config = dict(
    num_hidden_layers=11,
    vocab_size=16384,
    hidden_act='squared_relu',
    attn_scale=0.125,
    bias='none',
    tie_word_embeddings=False,
    init_std_up=0.0204,
    init_std_down=0.00434,
    optimizer='adam_variant',
    lr_mult_up=0.93,
    beta1=0.9,
    warmup_steps=271,
    decay_shape='linear',
    doc_mask=False,
    train_tokens=470400000,
)
MLP neurons of a small language model. Each row is named by its layer, matrix (down: output weights) and neuron, and shows model dimensions 272-367. Each number is 50 + 15 x the weight over its row's rms, rounded and kept within 0 to 99.
After each neuron's rows, "fires before" lists the tokens most often just after its 100 highest values on Wikipedia text that the model never trained on.

L5.down70:61 40 46 25 58 59 62 41 78 35 57 73 33 26 56 47 27 47 40 65 70 26 23 25 58 45 42 51 23 39 36 47 41 45 61 49 53 44 64 60 49 57 49 13 62 49 44 54 43 54 71 53 45 81 54 93 60 38 47 44 43 82 26 56 52 79 38 68 45 79 69 57 83 66 55 26 63 67 47 23 62 37 67 43 69 65 52 60 70 53 57 56 28 27 50 71
fires before: " |", ";", " GA", "A", ".", "\n"

L5.down289:61 68 62 52 59 21 41 46 69 43 26 62 41 43 59 72 58 55 31 21 49 58 82 67 46 43 40 59 68 58 50 52 37 37 37 72 64 45 51 30 23 58 50 74 47 47 52 48 42 43 76 18 16 38 74 24 47 60 56 63 24 71 39 52 54 51 60 44 54 33 68 53 77 47 32 44 45 41 48 65 42 50 42 39 29 50 52 68 08 24 45 40 41 95 49 74
fires before: "0", "1", "2", "3", "4"

L8.down1622:54 52 41 24 59 33 35 42 41 39 53 58 09 50 74 43 55 67 44 55 49 60 69 54 57 33 70 59 25 39 31 43 48 44 24 48 59 11 63 63 51 48 40 34 57 50 75 45 77 73 48 51 78 46 44 77 80 64 48 42 42 45 59 56 73 19 04 46 50 45 58 71 30 58 58 41 81 23 38 28 62 60 39 84 74 56 42 71 49 30 31 23 27 33 47 50
fires before: "4", "0", "5", "1", "3", "2"

L5.down1113:40 55 61 60 76 57 17 65 60 59 34 99 64 81 51 45 66 49 46 50 31 22 32 70 46 45 50 54 57 31 39 47 57 57 45 56 54 41 49 48 56 39 49 71 66 39 39 53 35 49 84 50 56 52 38 60 51 59 47 57 46 50 38 24 64 51 41 23 41 32 31 32 53 40 54 59 72 17 52 54 30 99 49 75 34 53 41 63 32 24 36 56 74 63 64 37
fires before: " ", "1", "2", " March", "age"

L8.down558:66 43 55 44 27 44 48 64 61 37 57 22 40 36 40 47 46 56 67 38 35 43 59 69 54 30 53 24 52 39 56 35 51 33 56 62 44 44 46 73 39 91 35 60 57 40 55 82 19 56 41 62 52 80 49 47 68 52 43 57 48 45 76 45 36 89 36 32 50 65 62 34 44 45 48 51 47 62 79 56 75 56 42 44 71 56 57 40 45 21 41 63 64 46 64 76
fires before: " the", " them", " these", " his", " "

L5.down1749:51 64 49 56 31 57 35 83 57 37 58 57 34 33 33 88 50 70 57 47 47 33 37 50 45 31 61 47 45 59 43 27 48 27 33 58 23 42 61 48 55 42 60 27 57 34 34 21 65 33 56 58 53 60 59 75 33 39 49 53 61 84 75 64 59 44 48 72 53 37 47 25 46 43 59 44 27 55 38 76 38 69 56 13 48 57 45 31 15 61 61 41 68 77 44 47
fires before: "2", "0", "1", "9", ":", " |"

L5.down141:30 51 34 39 54 56 75 43 69 56 60 49 49 43 49 65 01 56 18 32 56 34 54 44 51 64 60 29 64 62 36 64 54 52 54 53 64 44 53 57 64 74 48 39 46 52 35 12 72 40 26 37 46 48 49 71 50 38 51 55 64 44 57 55 55 76 63 35 49 48 68 37 42 69 41 49 51 83 61 56 99 23 58 50 82 49 42 42 84 58 49 26 42 38 46 89
fires before: " |", ";", " ", "1", "\n"

L8.down1752:42 54 52 77 74 48 52 48 51 41 44 76 55 23 42 38 71 70 47 84 67 81 72 70 38 37 55 37 33 43 56 39 34 29 47 53 40 17 47 56 53 33 45 52 36 35 44 29 60 66 40 55 47 25 44 45 48 65 59 42 43 46 55 36 65 57 62 48 99 42 45 71 62 20 81 37 50 55 50 66 54 38 61 48 52 80 49 42 42 62 36 63 60 57 49 26
fires before: "0", ",", "5", "2", "8", "9"

L8.down1157:57 66 69 40 55 46 62 72 58 38 45 53 50 63 47 61 38 37 43 48 54 63 56 64 64 60 67 42 36 55 39 73 36 68 44 48 37 44 63 60 52 42 30 31 57 46 31 59 67 84 50 42 47 59 58 30 61 46 49 67 42 46 75 44 44 37 40 44 92 38 41 88 36 53 43 46 30 61 74 69 78 53 71 36 52 36 36 56 62 32 20 46 60 68 43 62
fires before: "\"", "]/", "\",", "\")"

L5.down1048:71 57 58 55 46 42 41 37 30 59 51 57 54 59 55 34 41 50 47 31 58 51 42 27 57 38 52 54 60 54 42 56 47 50 83 66 82 55 51 39 37 37 36 74 71 65 49 78 58 32 64 57 32 30 27 55 45 46 45 64 31 50 31 80 40 26 61 34 32 63 61 66 11 32 62 63 44 33 46 80 41 39 31 46 47 54 26 48 44 37 46 56 56 30 86 34
fires before: " ", "0", " (", "7", "1", " Reg"

L8.down1:23 39 20 46 62 28 57 43 57 54 43 51 70 34 60 68 08 54 62 47 32 69 51 66 47 49 38 63 36 67 44 48 55 54 41 41 40 40 29 43 58 39 48 62 60 66 00 62 33 61 63 19 28 50 58 35 62 45 52 61 78 46 47 49 53 34 68 51 99 37 27 57 54 25 73 54 44 61 50 43 40 69 45 43 46 70 45 41 45 48 63 48 77 54 33 44
fires before: "\n", "The", "-", "In", "T"

L5.down122:34 42 35 55 40 57 36 65 50 54 47 64 45 68 50 97 55 29 52 57 59 34 55 62 47 49 42 36 54 74 57 49 39 55 46 40 59 62 45 66 67 63 47 76 28 37 60 82 77 62 77 41 74 27 24 47 62 42 49 45 61 48 50 43 65 56 37 33 26 71 56 46 46 69 37 45 67 46 57 40 45 62 57 37 61 44 56 43 46 31 13 41 62 61 45 73
fires before: "1", "2", "\n", ")", " ", "present"

L5.down564:24 46 33 25 40 39 43 41 53 39 29 34 55 72 70 76 68 45 54 78 76 57 57 62 56 53 32 25 52 56 44 59 70 68 79 15 38 46 39 76 47 68 42 68 37 65 28 29 30 67 37 55 72 53 51 35 70 59 62 57 54 16 45 63 48 34 42 49 24 25 04 31 62 63 31 57 73 57 66 52 41 37 65 49 60 38 17 57 58 43 55 35 35 32 40 57
fires before: " |", " \"", " The", " D"

L8.down907:34 53 61 53 24 73 63 32 33 40 50 48 33 35 55 72 41 50 49 38 57 51 37 55 41 53 61 66 43 13 41 62 45 67 76 41 35 28 59 80 37 30 37 28 54 32 44 51 35 64 43 35 47 36 62 55 71 70 48 44 45 30 45 36 57 44 49 56 25 22 62 48 36 18 53 45 56 57 68 48 65 69 34 37 55 45 65 47 60 77 54 59 50 52 38 39
fires before: "8", "7", "9"

L8.down1218:48 43 55 60 57 45 31 39 58 37 34 46 90 26 39 30 32 63 56 73 59 63 47 76 63 39 42 67 41 49 25 48 59 06 39 32 68 51 31 63 43 39 40 28 45 26 23 42 60 48 31 46 51 52 66 56 70 42 50 52 36 29 62 76 50 60 47 39 68 62 49 35 43 52 71 42 36 57 62 37 64 68 57 49 13 29 50 58 54 79 31 53 71 31 54 51
fires before: "7", "8", " |", ".", "5", "6"

L5.down1386:34 62 43 46 61 50 44 63 68 47 43 50 01 49 57 53 67 56 53 59 58 27 42 82 55 35 54 37 62 66 39 49 48 29 44 56 03 59 55 52 46 59 46 58 66 30 46 51 85 63 46 64 54 62 78 65 53 52 44 39 51 42 59 73 45 59 76 67 33 39 27 44 39 48 26 45 51 51 60 47 54 56 74 50 60 69 46 39 38 41 32 23 59 64 53 74
fires before: " |", "0", "1", "4", ";", "3"

L5.down672:50 45 74 61 88 63 74 42 41 65 73 69 68 56 63 74 53 70 54 43 46 50 51 64 56 82 63 46 65 63 46 36 51 50 25 76 59 53 37 45 48 14 56 48 55 31 44 55 46 64 61 39 54 49 47 55 47 59 47 52 38 59 42 41 37 49 32 36 69 37 58 51 88 46 73 33 61 52 69 78 42 58 53 40 27 36 28 69 53 29 37 44 50 66 80 77
fires before: "0", "9", ",", "8", "2", "1"

L8.down736:23 52 55 43 18 37 31 51 50 74 35 87 32 68 55 53 41 63 49 61 51 34 59 43 41 40 59 63 66 37 47 22 34 49 47 60 78 42 59 67 42 51 32 62 70 52 59 50 37 51 75 67 72 16 33 71 37 46 67 53 65 45 69 54 40 61 65 57 09 54 74 64 36 52 49 53 57 74 71 72 53 70 56 59 26 55 63 51 59 42 56 47 55 33 41 47
fires before: "1", "2", "3", "5", "4"

L5.down594:59 80 32 51 55 29 61 64 51 61 58 40 25 83 41 42 66 55 62 25 71 44 52 67 64 56 29 29 46 44 35 65 58 60 64 51 50 65 62 39 60 12 62 61 58 54 31 53 44 34 47 65 50 73 60 54 34 45 59 29 42 51 29 53 44 53 47 22 02 60 43 54 26 65 60 63 57 74 62 39 73 30 44 68 52 82 43 56 42 77 44 58 39 46 54 35
fires before: "1", "2", "6", "8", "0", ","

L5.down421:40 63 47 55 39 49 28 63 63 55 48 26 36 53 56 68 46 39 82 29 58 55 32 34 64 65 47 46 36 70 91 12 41 54 84 86 60 46 36 48 33 58 54 49 61 52 71 25 39 39 59 52 68 23 37 73 50 54 58 45 49 33 57 39 65 44 29 37 37 53 34 56 29 46 71 40 46 52 71 61 72 71 65 38 63 46 56 75 51 31 44 78 68 27 42 49
fires before: "9", "8", " ", "7", "5", "2"

L8.down363:49 38 51 47 45 21 33 64 45 47 50 40 45 45 51 45 50 80 52 74 47 33 54 73 25 42 41 37 30 36 56 36 51 50 71 54 40 43 44 61 59 40 27 68 48 45 64 68 39 44 56 31 84 38 60 42 53 50 58 70 50 43 58 70 53 35 62 21 62 71 44 81 21 33 58 38 75 62 39 54 34 40 66 58 36 73 77 50 38 64 66 67 55 54 47 44
fires before: ",", "9", "4", "2", "3", "8"

L8.down1127:38 51 45 73 53 48 67 68 53 50 62 52 58 60 54 39 69 42 47 59 30 59 58 49 67 59 67 34 52 69 59 43 88 61 68 45 47 54 38 62 56 78 45 51 40 47 00 48 38 42 54 28 27 40 44 51 51 58 46 48 49 36 62 52 51 27 31 62 86 47 00 29 57 79 36 50 11 39 57 41 49 59 45 49 61 50 53 50 57 78 44 53 52 52 24 56
fires before: "2", "1"

L8.down589:35 43 79 28 48 74 37 48 44 44 52 34 61 81 70 58 42 40 45 26 64 64 34 41 48 53 41 44 39 26 54 60 48 50 37 49 55 81 59 28 29 61 51 71 41 57 10 50 70 49 72 38 45 66 59 34 55 34 60 62 52 48 68 54 41 43 46 55 68 50 49 26 65 32 38 62 62 57 67 44 44 38 26 42 61 40 30 47 61 64 69 74 37 43 38 54
fires before: "\n", "-", "9", "8", "1"

L5.down567:53 61 50 35 73 37 61 43 59 61 51 31 53 50 70 53 39 52 12 54 65 42 53 48 54 66 47 25 45 32 80 34 46 60 38 14 75 45 40 59 51 63 30 35 56 37 14 47 43 69 73 39 44 82 45 75 76 71 57 46 69 34 24 27 36 32 40 52 21 36 42 36 62 49 18 51 94 82 75 67 66 42 46 54 60 68 45 54 37 66 06 25 78 55 51 81
fires before: " ", "\n", " |", " +", " World", " Female"

L8.down1413:62 60 71 51 50 44 69 83 50 54 30 32 58 62 34 33 14 67 38 69 57 37 52 47 41 37 45 32 58 60 55 54 49 40 37 49 31 46 26 48 53 47 34 36 22 51 69 31 34 27 56 28 52 64 49 62 46 25 27 50 59 40 54 39 32 46 76 59 83 56 66 38 60 59 36 30 44 54 45 70 28 31 33 31 48 46 60 18 54 23 40 38 66 42 55 59
fires before: " |", "1", "2", "3", "–", ")"

L5.down771:41 46 48 52 47 43 43 46 58 33 22 43 70 83 38 46 45 63 63 65 22 49 62 46 31 24 47 42 25 75 42 75 35 44 78 42 62 23 61 53 53 52 27 71 38 26 44 63 56 57 61 43 63 42 64 58 52 45 56 47 66 34 46 40 59 71 50 40 00 78 57 44 66 60 70 49 39 81 30 35 41 61 69 55 64 37 59 26 47 54 10 51 56 96 53 82
fires before: "1", "2", "0", " ", ")", "9"

L8.down780:48 50 52 50 81 43 83 36 09 38 53 55 52 29 79 79 50 38 52 61 60 38 25 71 50 64 34 59 23 58 50 66 58 63 61 52 58 33 35 64 25 30 56 43 72 33 61 80 65 64 57 45 51 35 77 56 50 60 38 40 19 35 33 33 65 63 71 53 46 35 57 49 39 67 24 57 46 53 62 60 43 46 61 27 82 38 51 48 53 79 56 58 51 62 54 37
fires before: "7", "6", "8"

L8.down1147:40 48 65 42 55 29 37 48 30 61 41 42 49 40 54 06 56 52 60 98 49 28 48 69 28 31 45 51 56 76 45 49 63 30 59 51 53 44 58 46 62 54 63 49 50 32 63 34 43 40 44 56 67 46 69 36 32 49 61 76 56 64 48 15 70 49 39 47 91 44 43 53 29 70 24 55 04 61 43 39 42 42 72 55 70 67 58 36 55 58 35 58 57 34 70 31
fires before: ",", "9", "6", "8", "7", "3"

L8.down678:66 48 50 47 44 38 46 07 43 35 40 54 54 28 53 54 55 65 56 70 31 29 51 62 64 40 74 47 48 46 56 59 79 72 37 48 62 53 74 66 31 51 19 69 36 62 37 38 50 65 69 55 68 44 65 48 57 42 56 67 59 74 53 47 62 72 26 39 84 30 21 45 70 36 30 35 63 46 53 29 36 49 48 35 60 56 45 38 29 68 60 23 13 26 59 39
fires before: " ", " |"

L8.down1339:73 72 49 51 73 52 59 28 26 45 27 30 58 47 47 60 52 60 53 47 31 59 47 69 29 51 43 47 67 85 50 76 49 44 55 46 77 40 59 36 53 45 57 60 64 44 68 42 53 38 79 76 46 72 39 50 44 51 76 64 43 60 69 32 48 37 34 54 99 52 61 61 72 72 50 47 58 55 42 50 38 50 52 44 22 49 33 61 59 61 74 52 73 59 59 53
fires before: " to", ".", " in", " into"

L5.down660:55 66 47 34 12 59 50 16 68 48 52 57 36 67 27 43 67 18 61 63 78 51 53 40 43 41 45 59 47 38 28 71 56 18 39 43 48 30 57 52 37 55 53 43 73 37 48 55 67 44 65 44 76 80 83 60 33 75 55 29 63 34 22 47 90 81 67 56 42 52 69 68 43 61 43 65 31 55 58 25 76 44 46 67 51 59 37 36 36 62 27 43 60 64 35 76
fires before: " ", "0", "1", "5", "2", "\n"

L5.down629:42 69 40 37 51 34 39 66 27 50 53 29 89 54 54 47 43 51 44 50 46 49 43 56 82 70 50 35 29 37 60 46 62 43 64 35 44 57 65 35 23 30 39 15 54 66 61 61 63 29 76 52 35 31 70 51 62 46 47 62 37 13 55 43 50 61 27 51 48 57 72 68 56 35 56 50 54 40 68 80 39 63 51 36 34 36 33 73 66 37 51 75 39 27 54 68
fires before: " ", " (", ":"

L8.down684:53 41 60 63 50 78 61 49 30 35 59 32 65 50 36 42 61 74 46 33 79 25 45 59 46 72 44 26 61 75 41 37 21 47 66 23 67 27 52 60 42 31 33 49 51 52 85 52 41 55 48 48 36 69 53 74 40 37 60 61 53 53 69 57 58 62 58 27 99 48 69 29 54 44 43 39 44 57 66 52 71 52 42 47 52 87 66 36 65 76 63 40 39 52 50 74
fires before: ",", ".", " in", " (", " and", "\n"

L8.down375:39 66 55 50 51 27 72 33 49 72 35 14 37 41 47 67 39 57 53 55 49 65 45 66 42 28 56 45 85 70 53 38 77 56 45 62 39 38 39 26 63 28 71 44 59 52 25 75 73 70 31 62 38 60 49 18 52 73 64 47 50 57 49 40 70 53 85 53 70 29 58 40 38 53 57 61 51 47 46 44 46 49 72 42 51 67 42 56 55 45 58 23 53 61 55 45
fires before: "|", " |", "|---|---|---|---|---|", " %", "|---|---|---|---|"

L8.down1160:41 73 51 45 41 55 53 53 50 40 71 68 56 47 67 56 31 57 40 48 62 31 47 45 34 38 49 52 51 67 61 33 40 64 28 42 99 52 48 47 48 81 22 44 47 52 31 35 38 49 46 45 40 52 08 74 59 40 52 39 75 44 54 73 60 59 36 28 87 54 66 63 39 59 47 43 35 66 28 55 48 58 48 44 67 40 23 59 50 40 50 68 41 48 30 38
fires before: " ", "\n", ":", "1"

L8.down411:58 64 25 66 68 62 41 40 46 42 26 71 38 46 35 46 52 87 59 45 66 58 59 74 74 34 62 50 43 41 46 45 24 57 28 35 39 66 67 49 42 35 48 51 59 36 60 62 54 58 46 60 65 42 70 43 78 49 56 59 46 47 65 50 58 57 29 51 58 56 58 50 42 26 52 51 58 46 40 64 42 56 24 29 55 37 20 59 49 43 38 48 75 58 38 19
fires before: "5", "6"

L8.down1507:47 59 36 54 92 54 56 29 40 31 55 15 71 80 16 60 70 73 49 40 42 49 35 50 63 60 55 55 50 56 48 17 52 50 22 48 34 73 54 48 39 64 40 55 75 38 34 18 73 52 34 52 62 58 39 47 80 54 66 57 53 57 54 49 33 33 61 49 84 28 44 72 41 40 67 47 59 48 24 42 55 51 50 45 38 77 69 61 60 51 38 55 42 33 31 44
fires before: "0", "4", "3", "5", "2", "1"

L8.down964:49 60 49 63 84 57 21 60 65 35 49 63 21 70 43 58 55 51 30 57 44 55 82 42 29 78 36 47 58 54 47 84 48 31 51 39 65 55 39 44 63 53 59 54 26 47 39 24 59 44 35 68 50 53 40 71 71 40 33 26 35 52 51 64 45 50 56 41 83 50 68 59 19 31 68 74 26 59 53 60 53 19 51 55 52 47 69 44 38 20 50 65 61 50 56 48
fires before: ")", ".", "0", "1"

L5.down110:39 47 39 53 71 43 53 41 86 49 53 50 51 59 37 74 45 35 65 31 73 56 48 40 62 81 68 82 45 43 64 40 53 53 59 14 50 66 55 69 60 45 45 79 52 63 64 36 73 86 60 41 49 36 46 80 56 28 43 56 44 35 43 56 47 68 56 50 42 65 33 46 39 70 64 54 45 46 76 50 43 25 47 24 50 47 55 51 61 55 39 48 65 36 58 51
fires before: ":", "\n", "2"

L8.down21:80 90 63 32 55 70 63 40 56 59 34 20 45 67 54 38 69 47 61 73 57 61 58 50 32 60 62 59 39 53 59 40 26 60 59 33 63 69 52 40 26 32 66 70 42 41 54 13 58 95 77 46 53 32 47 51 50 35 34 60 50 62 69 49 69 41 39 55 99 62 68 48 80 53 31 67 30 55 64 63 47 40 63 61 42 54 49 68 46 67 19 79 48 74 51 51
fires before: " as", " for", " by", " to", " in", "."

L8.down1611:58 39 64 30 98 50 54 35 36 41 30 53 84 26 43 70 69 44 52 79 64 66 72 28 65 54 46 55 57 60 43 68 65 42 30 26 47 88 56 51 13 42 46 37 41 66 49 64 46 61 54 38 76 67 64 29 42 81 41 38 32 52 37 76 31 44 77 72 73 41 44 60 53 47 46 49 43 57 40 74 55 33 34 27 44 60 33 60 45 24 88 54 37 77 36 33
fires before: "4", "6", "5"

L5.down500:30 51 42 51 49 36 44 76 53 47 41 34 49 82 45 46 70 51 45 45 72 70 45 58 53 74 76 60 56 42 49 54 50 62 55 51 66 44 20 47 80 44 22 53 44 30 48 34 32 61 56 42 51 54 27 21 56 58 63 29 48 67 64 40 54 31 61 32 07 49 38 64 61 45 67 37 41 70 67 38 53 58 59 63 53 45 39 52 72 34 45 82 49 24 55 40
fires before: "9", "0", "2", "1"

L8.down814:60 44 69 60 61 56 57 53 24 31 54 52 39 44 44 65 64 46 79 68 34 29 45 46 29 61 72 45 32 44 43 42 34 57 47 37 45 63 55 22 17 45 48 63 62 46 69 35 82 32 69 54 71 53 66 63 39 45 47 54 61 60 87 58 67 53 42 44 59 42 53 64 24 54 47 43 20 55 62 55 51 36 63 53 38 54 66 48 48 49 32 48 39 51 54 38
fires before: ",", "0", "1", "8", " "

L5.down1760:42 53 60 50 81 65 54 47 62 56 65 60 33 44 74 69 31 48 45 70 54 52 68 37 30 63 41 30 65 50 57 49 52 57 53 46 78 51 49 67 44 41 54 57 58 37 30 63 63 39 58 78 31 70 38 86 38 51 55 42 81 27 08 48 35 72 78 41 45 40 42 41 54 60 27 33 51 64 47 60 62 44 59 35 79 59 27 66 49 60 53 54 33 60 37 60
fires before: " |", ")", "."

L8.down442:46 56 53 33 45 23 48 36 55 55 44 74 55 73 79 66 50 46 62 20 49 45 37 53 58 75 40 55 77 48 62 44 67 23 16 27 59 68 32 58 62 54 44 50 54 63 00 68 25 52 49 47 36 78 43 74 75 50 54 53 53 42 65 59 71 71 77 71 89 30 53 65 49 52 51 54 58 33 51 41 49 39 46 42 26 60 58 50 57 22 43 30 27 49 45 27
fires before: "-", " ", "\n"

L5.down741:60 53 58 47 17 84 63 71 75 41 63 24 87 47 36 87 60 51 31 74 52 68 33 74 39 21 74 53 62 33 61 46 50 44 44 51 64 42 60 37 52 64 59 28 40 64 55 32 41 58 60 27 48 75 42 66 51 43 52 10 63 45 55 25 50 65 73 44 46 34 69 51 42 53 53 29 54 50 36 32 58 79 43 46 78 55 38 48 50 46 47 29 49 54 58 70
fires before: "2", "1", " ", ")", " United"

L5.down651:50 41 32 31 39 39 61 09 32 62 53 23 23 63 54 49 54 84 37 45 50 41 84 41 57 58 44 47 59 48 48 60 63 63 27 41 56 60 57 55 61 44 74 42 60 33 22 44 29 64 47 58 45 59 63 34 39 48 63 38 69 40 74 76 50 30 60 63 14 39 24 51 45 67 38 53 27 51 37 51 45 45 75 69 56 64 42 38 51 62 76 46 56 50 38 25
fires before: "\n", " ", " |", " \"", " −"

L8.down564:46 47 52 52 48 77 63 35 53 22 59 85 43 43 39 47 54 54 42 83 30 42 53 48 47 53 54 79 49 51 65 59 58 74 40 34 56 42 55 44 51 26 49 54 43 37 26 29 79 49 54 48 40 42 74 45 72 33 62 55 47 09 43 57 45 27 73 46 56 46 37 65 40 51 55 56 64 45 35 74 55 47 35 48 67 37 45 60 51 46 17 45 50 69 56 46
fires before: "1", "2", "4", "3", "5"

L5.down691:20 55 45 72 39 61 28 64 39 43 62 28 70 34 43 42 62 68 44 57 44 66 77 67 47 50 68 40 23 40 49 26 44 54 41 46 57 43 29 43 63 45 61 40 60 48 41 30 34 36 55 60 55 72 51 62 63 59 64 53 63 19 73 48 72 34 50 43 28 57 87 86 65 41 52 46 58 55 73 64 43 39 44 28 54 60 54 39 43 60 51 82 45 56 43 43
fires before: ",", " of", " is", " were", " are", ":"

L8.down1209:47 56 39 31 22 36 26 36 51 47 41 39 73 61 76 54 39 48 63 29 36 38 51 71 55 58 76 45 44 61 58 54 53 44 49 39 23 99 67 40 43 49 70 54 79 62 47 46 36 69 45 42 56 46 59 43 51 37 56 60 59 47 57 40 67 73 39 50 69 50 29 50 66 14 61 53 66 31 62 31 32 60 47 60 56 77 40 40 53 47 51 63 41 33 42 31
fires before: " ", "\n"

L5.down1269:63 69 65 52 57 56 78 36 42 58 24 38 62 57 34 50 53 56 59 76 60 36 48 42 74 60 39 26 39 74 70 58 73 59 45 34 37 68 33 61 55 52 26 99 67 42 60 31 40 54 44 18 42 30 64 23 80 72 60 73 68 38 29 60 44 43 14 62 24 26 16 46 64 60 50 55 62 35 79 36 35 44 36 32 52 21 34 59 59 49 60 62 45 16 66 46
fires before: " |", "0", " The", "3", "1", "2"

L5.down869:54 73 51 52 67 68 49 26 73 56 44 34 33 39 19 53 56 32 38 47 51 34 41 57 37 54 49 35 43 24 56 47 73 43 27 57 59 44 39 37 90 61 73 68 33 27 41 42 55 39 35 54 19 33 21 36 61 50 58 47 42 43 56 48 65 50 56 87 42 13 57 51 45 38 65 68 35 34 58 75 52 40 47 53 62 44 45 40 73 20 48 60 36 36 57 19
fires before: " |", ":", "'", "(", ",", "|"

L8.down312:33 62 41 55 45 56 29 58 67 56 67 46 22 73 36 63 68 44 27 31 63 53 47 22 43 65 34 62 67 51 87 53 65 39 65 15 43 40 34 66 71 28 66 35 23 59 60 56 51 51 25 56 39 50 61 60 62 33 36 75 35 40 51 61 51 54 75 65 79 73 66 58 38 59 48 67 57 42 48 59 60 27 54 64 56 48 59 42 45 67 43 48 77 47 26 29
fires before: ",", " October", " March", "0", "6"

L5.down150:43 42 56 94 39 61 50 53 34 62 49 44 58 48 59 47 40 41 58 43 69 43 55 34 61 33 07 37 23 41 44 58 43 51 41 41 47 54 54 87 63 49 35 57 31 73 83 49 68 49 49 42 73 57 50 51 52 42 40 46 54 57 67 45 37 42 38 42 32 58 38 57 46 39 42 25 30 70 47 61 36 54 50 53 54 56 47 36 40 55 52 34 46 35 55 60
fires before: " |", "1", "2", "3"

L8.down806:24 30 25 50 51 63 85 69 40 28 42 52 56 23 66 35 29 47 64 70 48 43 51 50 57 68 31 43 30 66 65 31 51 43 68 22 51 60 66 65 55 60 36 41 30 69 40 59 54 40 43 50 43 64 32 65 60 58 69 56 59 55 53 49 42 35 39 51 98 30 29 71 60 67 56 24 44 65 61 16 64 54 48 36 54 56 53 43 76 46 45 31 50 50 34 39
fires before: " |", ";"

L8.down187:46 57 37 34 54 46 26 68 74 55 36 64 25 50 44 67 60 68 86 66 57 45 52 78 26 36 19 56 58 69 60 62 51 46 58 42 41 40 24 54 56 45 68 45 49 23 50 63 53 79 51 68 75 33 52 46 58 27 33 49 49 25 92 52 65 67 59 34 42 54 19 63 28 46 38 80 34 69 57 54 51 39 75 46 65 66 76 57 54 60 31 41 56 41 42 21
fires before: ",", "0", "8", "1"

L8.down235:50 63 55 52 73 62 50 50 58 43 22 62 31 39 58 49 47 38 48 51 62 68 32 74 51 68 44 68 50 59 42 78 45 63 47 32 35 72 34 49 61 43 35 67 55 48 72 63 50 69 36 44 62 57 77 27 53 71 61 48 45 45 47 50 44 30 73 57 00 43 62 48 41 46 46 47 61 42 35 35 72 20 67 35 44 58 59 47 63 45 52 49 77 47 68 37
fires before: "4", "3", "5", "2", "6"

L5.down216:78 36 59 29 53 47 53 51 69 54 48 52 47 68 24 40 52 28 56 51 43 36 41 74 34 65 78 32 61 50 29 42 55 24 51 35 44 44 54 57 47 48 85 63 41 50 57 67 62 38 54 33 50 44 54 43 74 45 39 82 44 10 73 54 33 66 44 45 50 58 47 73 33 35 34 52 72 49 53 32 54 41 47 37 60 36 63 47 78 56 37 36 68 49 34 51
fires before: " the", " ", " a"

L8.down577:45 70 55 54 37 59 43 51 51 71 37 64 16 69 85 64 53 38 40 49 62 58 25 60 53 69 32 46 62 16 56 56 47 70 32 22 50 57 60 62 25 25 58 61 55 63 13 46 42 65 61 80 34 53 54 79 60 54 56 61 48 56 55 63 13 45 60 37 61 53 45 33 85 61 49 80 69 42 63 42 54 77 46 58 51 50 50 59 39 57 56 44 41 59 60 53
fires before: ".", "1", ",", "3", "0"